config.yaml
n_head: 8
n_kv_head: 8
head_dim: 64
norm_eps: 1e-05
init_std_o: 0.0
optimizer: "adamw"
warmup_steps: 533
final_lr_fraction: 0.1
batch_tokens: 262144
steps: 5463
dataset: "wikipedia_en"
MLP neurons of a small language model. Each row is named by its layer, matrix (down: output weights) and neuron, and shows model dimensions 80-143. Each number is 128 + 32 x the weight over its row's rms, rounded and kept within 0 to 255.
A block is one neuron, or neurons of one layer that tend to fire together. After each block is what it responds to, as a language model described it from the Wikipedia text at the highest values.

L5.down259 [107 107 138 160 123 160  97  87  61 142  75 193  92 112 109 113 167 121 151 108  95 152 140 124 180 126 151 139 137  92 113 136 206 194 146  76 136 139  76 129 156 169 145 131  87 137  96 149 154 118 131  67 112 184 172 135  73 169 171 170 125  66 126 142]
L5.down485 [134 116 130 202 134 162 122 148 100 130 154 120 147 144  97 131 148 115 127 123 134 113 107 122 116 126  89 129  90 162 153 174 144 159 146 114 162 139  81 155 134 134 112 114  75 123 201 118 118  74  97 109 130 111 200 134 122 109 126 101  65 130 140 160]
L5.down1135 [150 156 139 185 159 154 104 126 174 138 160 140 124 146  73 100 138 147 182 109 106  98 143  51 146 166 139 128 126 130 120 142 159 147 135 139 106 108  81 122 129 188 142 125  82 125 155 107  79 123 143  88  78 163 130 114 162  69 115 192 108 112 101 123]
L5.down1521 [191  76 113 132 131 166 163  78  69 147 147 119 150 155 107 149 136 126  97 167 137 115 152 166 132  91 124 193  89 147 193 105 172 111 179 115 174 126 146 144 128 130 132 158 143 140  95  87 133  90  58 123 133  99 121  59 130 141 118 102 179  94  83 157]
Responds to: Word-start subword fragments

L10.down29 [164 124  74 146 108  97  83 100 205  87  82  85 136 198  76  86  85 117 185 125 193 121 149 161  89 144  75 146 124 174 115  83  56 112  87 104 176 126 113 115  79 145 136 178 117 139 129 136 111 110 115 119 100 112 131 141 123 116 143 126 120 134 126 136]
L10.down170 [165 141 127 185 160  63  95 117 182 141 204 155  71 115 117 153  59  98  93 101  88 110 144 137 162 119 137 120 117 128 125 148 154  78 121  91 151 145 124 148 134 176 138 164 122  93 107 122  37 133 147  94  94 165 159  90 138 114 180 132 114 144 177  64]
L10.down308 [170  64 110 225 149 145  71 131 168  93 158 157 178 158 161  82 101 180 147 137 131 113 135 116  91 108 105 150 100 148 197 121 156 142 125 112 137 118 107 138 140 157 136 155 106  94  84 140  95 153 141  86 184 137 150 130 127 159 110 188 125 173 106 112]
L10.down345 [175  93 105 131 159 111 140 113 106 132 107 140 116 180  65 109 125 124  99  73 117 158 101  90 153 152 152 130  49 148 126  99 169 201 151 143 133 114 143 119  91 132 186 175 135 143 114 176 114 120 148 111  99 127  97 138 149 105 170 127  95 146 132 153]
L10.down622 [165 142 100 163 137 140 124 133 129 136 204 160 157 110 102  63  93 108 131 143 150  84 144 213  82 113 169  93  98  84 156 163 117  95 185 117 146 131 109 102 112 106 132 132 143 133 127 135 164 145 106 146 126 104 144 120 109 144 127  75 112 186  98 156]
L10.down698 [145 106  96 156 113  58 117 130 179 154 160 174 160 127 116  69 131 167 118 179 164 121 142  75 133  87 169 143 178 210 117 132 140 155 147 149 127 125 141 136 101 173 112 151 147 134 141 182 103 169  99 172 107 139 119  94 147 159 119 122 148 198 127 102]
L10.down1012 [105 115 122 104 104 143 167 138 135 137 131 168 195  90 142 117 145 117 144  87 126 103  88 155 121 131 199 161 113  71  87 121  73 161 147 149 106 102 109 143 162 103 126  95 116 159  87 101  80  85 122 125 111 145  80  92 106 160 141  99 129 119 100 154]
L10.down1154 [208  64 170 138 168  95 105  93 204 173 178 111  70 181 125 136 128 175  86 132 134  92  84 172 201 107 111 109 146 159 108 118  98 132 147 117 139 155 105  57 114 153 171 101 102 123 167 101 147  72 119 128 111  73 198 146 108  86  99  84  95 186 129 153]
L10.down1265 [150 133 167 110 129 128 170  86 183  94 150 159 140  46 127  99  88 147 157  97  78 121 117 143 106 134 107 105 178 130  94 117 136 134 168  75  33 146  93 106 177 115 121 140 123 129 112 184  65 139 143 129 110 101 154 138 168  92  97  88 129 108 112 121]
L10.down1302 [139 100 160  93  93  76 115 125 144 115 150 130 178 132  75  89 106 125  95 156 182 137 170  98  95 155 134 100  70 154 103  91 121 106 153 139  92 149 117 122 102 135  81 119 152 126  67 118 147 138 125 127 138  62 112 132 118 137  95 124  63 167 204  95]
L10.down1513 [141  76 192 142 114  98  92  78 195 142 150 161 113 135 135  97  72 146 174 186 125 139  70 172 153 105 121 150 113 129 195 109 139 121  84 114 153 153 108 148 132 106 123 132 117 128  76 106  65 120 135 132 123 122 121 150 115 126 151 114 152 102 111 195]
L10.down1579 [117 108 137  90 154 117 113  94 144 168  83 131  49 110 158 126 196 116 149 129  99 145  98 144 149 157 108 123 143 136 182  96 163 115 115 163 144 121 186  50 148 129  97  64 101 104 109 164 121 143 114 119  95  75 142  82 158 108 134 103 118  96  92 181]
L10.down1724 [ 92 175 200 122 164  91  89 133 213 157 168 120 123 135 181 117  87 181 139 152 182 155 112 226 171  90 130  95 111 124 168 146 107  88  89  85 111  95  96 148 167  85 137 206 145 179  92 109 130  91 101 107 163 141 128 135 104 140 107 166 135 108 128 164]
L10.down1736 [ 88 122  90 140 111  65 164 148 181 155 112 120  57  92 153 105  91 108  89 116 106 176  58  81 150 106  96 169 126 137 113  98 112 122 136 134 150 142 161 116 104 132 146  97 112 129 144 131 146 157 119 200 149 147 138 142 129 120 146 112 120 122 103 143]
L10.down1754 [109 154 113  85 154  65 138 122 160 173 111 148 110 155 159 145  88  41  82 210 129  87 142 177 131  68 103  78  94 162 109 120 143 169 123  86 134 161  86  90  68 111 126 149  80 113  76 154 161 109  94 154 120 128 141 147  93  76 166 173 114 135 146 134]
L10.down1994 [ 98 119 155  89 120 166 122 129  73 128 147 140  84 153 133 182 126  97  87  92  76 210 164 148 114 129 154 178 125 133 127 106 135 117 148 105  34 102 121 118 137 122 145 165 110  86 150  78 120 158 159 128 115 166 179 120 156 137 118 157 131 132  86  68]
Responds to: Degree modifiers before adjectives

L10.down144 [184 165 169  72 107 154 168 124 156  77 104 144  72 109 134 106 186  66  95 115 117 179 113 124 128 120 106 117 137 127 104 135 120 131 128 115  91  97  99 129 175 165 130  82 173 179 149  80 157 155 194 109  98  57 204 174 175  85 119 112 135  81 136  99]
L10.down285 [122 142  92 112 119 130 101 130 120 169 120 126 128 136 127 188 166  93 168 104 102 133  84 100 139 149 147  69 105 133 177 149 150 127 137  92 100 118 158 123  87  88 166 110 101 138  97 117 145 129 202 104  77 190 111  90  52 125  96 107 120 106 152  69]
L10.down319 [114 146 125 108  98 142 126 156 119 118  96 161 135 141 101 182 176 115 108  96 127 117  89 170  69 184 145 170 132  88 123  96 134  99 110 167 116 139 139 163 166 131 101 103 111  93  89 121 155 146 102 134 175  14 110 130  81 108  90 123 196 131 143 140]
L10.down486 [138 141 173 145 212  91 128  80 108 143  94 105 100 168 111 168 122 122 110  74 151 129 132 100 111 191 165  67 147 137 124 162 124 165  81  99 105 112 122 124 112 119 116 109 114 161 116 149 137 113  76 103 134  83 135 144 141 147 106 148  79 158 153 146]
L10.down492 [126 145 128 144 124 165 109 132  99 139 117 121 154 165 122 203 164 131  89  89  51 185 134 112 168 168 118 171 177 128 115  72 126 161 128 129  61 138 205 118 161  97 190  93  89 110 196 126  83 164  89 134 139 133 142  70 153 130 116 142  82 120 188 103]
L10.down560 [156 118 144 156 126 124  79 138 114 127 163 128 185 145 142  83 147  94 111  60 151 124 148 138 109 217 109  86 119 139  99 125 160 117 175 149 133 152 116  97 126 108  98 164  99 140 144 180 148 155 117 103 117  85  90 141 174  46 125 126 120 130 162 164]
L10.down765 [122 152 124 142 142 153  71 157  89 145 118 127 122  81  77 158 142  33  66  87 104 131 139 169  87 159  84 103 165 106 156 154 131 101 142  92 124  95 135 134 120 130 141 112 118 133 136 118 185 141 132 131 144  87 179 144 123 134 155 152 133  73  96 129]
L10.down828 [124  87 115  87 116 111 166 152 127 119  70 147 101 151 206 104 162  62 113  74 111 142 109 102 170 158 118  92 110 129 102  91 116 101 151 188 167 100 133  94  75 133 128 132 129 178 157 176 150 171 105  88 127  74 158 134 124 134 157 101 110 137 179 145]
L10.down1051 [132 155 140 103 109 175 149  90 169 120 161 149 175 116 132 185 172 208  63 155 173 112 104 151 155 165  97 100 138 180 168 128 120 129  90 115 106 121  66 134 129 113  97 158 169 123 116  99 153 114 105 167 137  99  91 180 154 149 132  89 199 140 115 207]
L10.down1111 [129 167  81 110 121 102  82 134  90 202 130 143 106 127 106  96 125  87 102 131 113 128 117  68 147 107 122 138 126 116 142 173 174 134  77 103 117 187 137 109 132 103 113  92 138 143 142 139 146  65 147 129  35 136 158 123 174 105 118 168 159 143 128 109]
L10.down1190 [204 232 152 134 115 188 147 109  90 114 133  76 136 196 174 192 140 126 167 167 123 114 124 123 119 143 114  97 136  99 150 139 150 160 134 116 131 110  99 121 153 120 125 135 180 100 141 144  94 144 139  76  80  69 129 141 116 105 167 125 165 158 125 122]
L10.down1689 [135 151 126 104  92 141 121 158  98 107 155 192 128 107 163 153 121 151 181 160 116 116  78  84  58  79 134  82 119 158 170 120 135 132 127  92 116 148 144  97 134 140 129 146 121 127  75  89 157 163 110 126 108  79 174 115  86 161 157 150 176 144 141 106]
L10.down1709 [135 112 110 129 124 141 119  92 184 105 130  89 113 139 122 183  73 145 132 119 115 141  81  79 122 100  77 130 148 174 143  70 124 137 119  83 132  78 168  78 141 139 195 158 105 151 105  84 135 117 127  93  74 120 168 101 190 169  94  83 174  90 119 149]
L10.down1811 [179 174 125 153 189 128 125 143  94 149 128 124 128  73 120 105  86  92 124 126 157 164 131  92 152 138 157 131 145 163 113 144 163 140 166 102 140 128 141  91 159 104 153 146 146 132 134 175 180  79 153 125 191 104 156 144 129  64 143 129  56 119  81 146]
L10.down1867 [121  85 124 122  97 144 122 151 185 186 114 151 131 131 176 148 146 126  78 133 150 132 116 114  89 129 198  87 123 139 134  50  65 127 152 154 185 174 132 140 132  77  97 139 161  67 100 153 142  91 110  77 195 144 121 101 151 123 141 113 131 171 118 150]
L10.down2022 [116 134  93 168 157 151 113 122  82 136 123  90  48 165  90 135 113  78 158  71 142 215 190  65 105 180  89 124 174 127 139 152 203 172 163 117 103 196 139  63 117 136  95 159 148 125  64 118 112 115 129  98  83  86 152  72 117  96 119 134 106 116  75 113]
Responds to: Noun-phrase modifiers before heads

L10.down246 [129 100 103 132 151  99 152 115 142 134 109 158  81 114 176 118 107 130 109 170  68  88 103 114  74  82 117 185 162 127  54 202 121 174 145 133 162 151 113 114  89  82 138 197 181 109 162  58 120  85 101 146 167  90 111 120  68 105 144  87 111 112 123 159]
L10.down403 [104  96 120 127 151  99 143  96 131  68 113 139 151  82 157 176 139 103  98 106 136 139 136 161 176 165  91  80  98  93  80 140 104 167  57 152 141 167  76 150 100 169 118 113 127 165 100 106 124  95 135 165  78 122  84 166 136 113 135  96 146 139  96 129]
L10.down775 [135 160 132  97 107  52 115  78  80 205 103  99 147 121 102 127 195 102 154  86 152 167 168 132 134 156 139  88 139 144 103  92 149  69 135 103 128 187 171  69 129 183 110 153 138 121 116  97 143 170 128  42 117  99 123  90 132 109 114 160 138  74 115 146]
L10.down786 [128 149 118 157 123  72  73  91 107 136  90 181 196 142 112 133 109 129  69  86 158 127 103 111 138 180 158 149 118 112 118 119 123 133 174 140 113 176  97 134 135 150 145 122 204 128 124 116 147 136 149 139 146  81 153 162  64  94 130 193 145  85 178  76]
L10.down842 [ 96  79 176 117  94 136 165 171 134 113 122 131  70  71 178 112 182 141 137  67 135 157 124  98 170 158 124 136 150 139 161 105 105 181 172  62 172 129 157  82 146 153 129 142 140 162 148 162 125  94 189 128 184  98 149 117 205 106 137 155 130 166 125 124]
L10.down991 [153 151  95 131 104 124 117 143 127 116  91 153 148 200 110 122 127 155 128 109 164 121 123 141 151 144 135  83 169  97  95 137 147 150  83  85 101 138 185  74  61 117 141 196 119  87 168 103 140 113 125 128 140  63 165  87 101  90 132 151 133 101 111 161]
L10.down1183 [133 133 140 101 193 147 109 133 108 144 130 156 145 128 108 159 149 171 140  94 113 111 144 129 124  61  73 133 133 142 134 142 123 155  73 150 121 139 174 145 140 168 193 147 142 124 162 131 166  98 120 141 160 195 200 138 106 132 115 146  87 107 123 137]
L10.down1251 [152 179 134 145 128 164 170  87  95 128 143 178 140 128 124  95 108  89 177 126 107 126 106  94 152 106 100 180 160 105 124 114 113 129 149 110  85 149  69 129 160 129  74 113 109  82 143 115 117 106  77 121 110  98 147  81 127  87 102 138 100 165 147 122]
L10.down1256 [ 89 134 135  87 127 108 126 103 131  80  54  86 116 143 167 144 204  99 124 165 140 116  91  57 144 111 124 171 127 103  94 145  81 154 109  84 154 145 120 130 105  96 174 131 144  86 127 128 167  98  91 140  57 118 129  91 123 160 157 155 138  88 137 137]
L10.down1405 [ 43 160  96 121 140  78 151 124 167  89 131  96 151 117 158 173 125 149 163 115  86 169  87 125 159 122 112 179 158 107 111 115 118  78 139  94 157 168  61 119  73 113 114 176  97  81 183 151 141 133 157 144 138 128 113  99 104 169 120 106 164  92  69  97]
L10.down1587 [170 116 154 107 149 147 137 136 127  74 203 131 133 139 125 157 158 155  92 153 123  89 105 129 127 152 136 173 152 192  71 123 154 155 198 170  99 146 124 149  75 148 142 204 125 155 155  78 148 108 142 123 171 145 141 109 111 102 132 152 165 153 122  96]
L10.down1645 [167  71 147 108 118 132 121  85 174  98 136 164 155  73 140 173 147 215 144 132 100 153 123 115 154 130 142 130 128 114 185  77 142 122 122 132 122 134  96  74 157 159 118 149  99 136 158  88 121  86 168 115 102 133  98  76 149 118 123 160 134  44  90 138]
L10.down1712 [146 133 179  82 137 107 109 154 174 182 133 160 166 119 151 142 104  99 117  98 124 125 170 188 119  94  70 128 162 162  91 180 102 124 135  85 130 129 114 148 122 160 211 114 129 147  53 110 135 141 194 127 198 137 173 159  92 121 130 142 150  80 208 105]
L10.down1760 [113 140 158 159 123  65 187 185  94 150 141 173 160 134  88 120 111 128 133 156 166 118 129 144 141 139 174 127 117 142 138 127  99 132 141  88 125 160 106 153 148  76 194 111 144 134 101  82 109 161 149 180 198 127 157 110 134 161 112 165 139 144 184 113]
L10.down1954 [187 159  98 160 152 127 137 106  78 209  84 166 177 152  97 137 121 133 121 109 189 159 113 103 116 157 119 154 103 103 142 123 125 144 144 130 132 127 139 151  96 129 157  70 111 160  75  87  84 111 104 126 143 135  75 110 118  80 147 100 132 110 111 122]
L10.down1997 [122 108 164 141 154 147 162 108 158 119 167 136 159 111 145  88  98 108 153 126  90 155 138  99 145 166 129 158 157 134 152 112 153 183 140 159  72 129 140 133 187 118  93 120 129 159 130 115 160 116 123 106 100 162  60 111 162 116 157 125 133 144 178 124]
Responds to: Numeric range and date anticipation

L10.down22 [ 96 117 166  79 130 128 143 135 141 186 147 199  85 152 144 150 120 151 178 116 166 140 156  95 124 133  96 123 191  81 163 192  60  68 162 121 157 114 142  84 124 130 184 195 116 145 136 110  85 181 137 131 124  93 104  87 129 149  94 174 120 120 146 174]
L10.down216 [165 120  90  92 104  95 117 176 118 128 133 150 145 166 128 119 151 133 151 121 111  95 158 187 140 102 174 143 159 135  89 116 100 118 179  98 165 144  98 114 138 113 147  69 150 200 140 153 123 121 133 138 122 117  95  97 151 106 171 129 156 170 149  85]
L10.down456 [140 115 152 153 148 168 105  94 116 106 138 160 101 138 148 136  90 119  95 149 128  97 115 175 112 141 122  83 161 121  83 162 134 120 131  53 115 144 133  57 166 115 181 113 107 113 126 123 139 172 127  94  88 107 136 127 108 117 159 171 182 110 108 148]
L10.down635 [142 184 134 151 173 166 149 149  82 101 165 156 143 112 138 128 133 129 150 117 168  81 142  73  99 159  84  81 146 143 156 102 119 167 166 153 111 173 135 129 136  97  87 125 162 125 103 106 121  91 139 107  87  70 130 144 100 110  53 138 146 130 151 106]
L10.down768 [124 195  72  88 105 148 176 117 133 155 122 142 169 131 116 105 162 149 127 171  94 128  68 139 116 122 149  67 143 130 122 154 138 143  96  87 146 119 177 126 116 133 105  45 140 169 169 136 134 100 136 161 173 136  97  68 157 105 182 160 132 116 143 143]
L10.down799 [146 103 118  97  83 160  90 140 113 136 113 140 172 144 107  46 172  46 186  71 102 198 142 125 128 118 127  85 104  99 133 134 147 110  73  93 191 152  96 125 149 139 111  37 117 105 147 163 121 153 100 100 133 160 143 113 150 160 151 116 140 128 115  76]
L10.down1215 [ 94 133 135 151 179 163 108 100 131  60 152 134 132 104 101 104 122 132 162 132 171 123 159 177 168 107 133 114 103  65 171 124 109 102 170 113 189 121  68 157  72 121 110 107 164 137 184  92  98 188 150 128 162 165 124 165 106 130 138 155 116 123  89 125]
L10.down1247 [ 95  94 178  88 155 113 137 148  85 171 112  92 144  98  96 103 174 129 117 119 158 107 164 127 125 134 139 154 129 191 142 127 149 183 139 143  93 171 142  77 159 138 147  71  90 113  58 106 123 186 184 127 118  55 213 149 112 156  89 154 181  62 132  91]
L10.down1377 [120 125 166 157 119  55 149  89 125 105 170 111 121 117 150 103 130 134 136 153 149 130 167 103  81  82 138  76 129 107 143 159 124 115 149  92 145 111 136  98 183 137 197 111 163 111 125 156 138 128 151 135  96 136 135 112 118 137 128 147 132 117 130  93]
L10.down1530 [220 139 141 192 141 144 105 139 126 136 103 148 108 131 163 105  79 133 117 120 139 148 103 171 132  65 123  88 156  78 148 137 127 130 136 124 153 115 140 110  96 109 128 128 118  92 118  90 106 178 142  36  87  97 148 132 165 131 152 164 135 124 180 121]
L10.down1595 [140 146 167 109 145 156 173  92 129 177 118 165 131 140 139 126 168 113 132 167 145 176 109  82 150 180 130 115 142  87 117 142  95  78 176  90 129 113 115 100 103 152  95 142  67 118 156 135  98 156  94  73 147 102 147 105 106  96  48 127 123 122 197 164]
L10.down1635 [135 115 119  78 156 171 114 114 156 152 198 144 143 132 121 108 126 139 137 127 154 129 118  84  50 123  56 112 148 137 142 172 147  84  82  99 156 152  85 185 119 166 119 163 137  93 107 110 112 149 107 124 172 124  92  99 142  61 124  78 155  91 116 161]
L10.down1738 [132 144 101 143 121 135 101 182 126  74 148  99 127 158 165  86 114 126 159 110  98 153 158 151 120  91 107 133 153 158 213 130  90 152 133 126  94 176 113 136 170 140 134 165 124  99 152  59 116 156 122 106 114 120  93 131 107 121 127 181 132 129 101 126]
L10.down1767 [122 100 138 173 178  94  73 101  79 101 176 130  92 129 105 101 214 117 124 118 134 139 132 128 148 130  84 105 150 108  78 157 153  61 169 123 138  84  37 134 109  93 122 179 128 133  76 143  96 124 147 125  60 101  92 134 102 138 151 158 106 119 174 109]
L10.down1896 [ 68  97 153 147 164  93  98 148 116 173 103 169  65 142 145 118 146 172 126 193 146 110 151 158  84 130 139 111 166 148 114  81 105 122 116 113 217 101 169  81 130  73 110 133  71 127 134 132 111 142  83 139 171  74 136 146  73 151 151 125 149 113 106 135]
L10.down2006 [100  53 113 108 121 178 160 123  57 156 118 130 108  96 124 134 136 130 174 135 126 115  88 132 140 165 129 105 126 107 131  90 164  94 120 129 101 140 112  73 141 116 128 167 135 150  99  90 130  80 145 163  93 148 160  89 100 147 135 154  99 170 169 154]
Responds to: Copula before a predicate

L4.down110 [123 120 102 101 116 122 116 105 177 115 173 153 115 105  93 134 112  92 148 130 153 122 106  94 195 140 121 116 165  95  85 109 106 142 118 124 157 125 115 104 151 125 119 150 135 163 135 112  81 116 144 135 119  91 137 143  99  91 111 160 103 138 189 117]
Responds to: Pre-verb adverbs and negation

L4.down156 [110 133 163 131 152 143  73 159 130 170 121 171 143 112 136 135 128 146  89 158 127 203 140 123 147 147 199  44 137  93 101 158  99 153 161 102 133  60 102 113 128 144 134 157 165 140 160 138 102 121 135 153 118 137 121  99 103 100 141 168 114 173 187 140]
Responds to: Comparatives and word-internal pieces

L4.down668 [125 109  83 133 155 157 138 166  72 182 160 170 126 128 115 126 157  50 108 147 167 130  63  66 140 142 120  73 158 192 124 131 168  88  68 150 127 125 149 135 146 123 161 160 114 190 162  99 142 100 118 112 147 125 156 147 135 138 104  92  84  98 129 140]
Responds to: Adjective word endings

L4.down1066 [ 69  78 137  96 111 107 123 173 180 133 151 121 152 124 142 123 127 125 130 135 136  71 123 177  78 167 126 134 138 157 104 128  98 111 127 166  99 114  94 126 118  27 166 123  83 143  99  83 136 153 112  92 131 188 128 176 100 141 124 151 121 115 126 113]
Responds to: Predictable phrase completions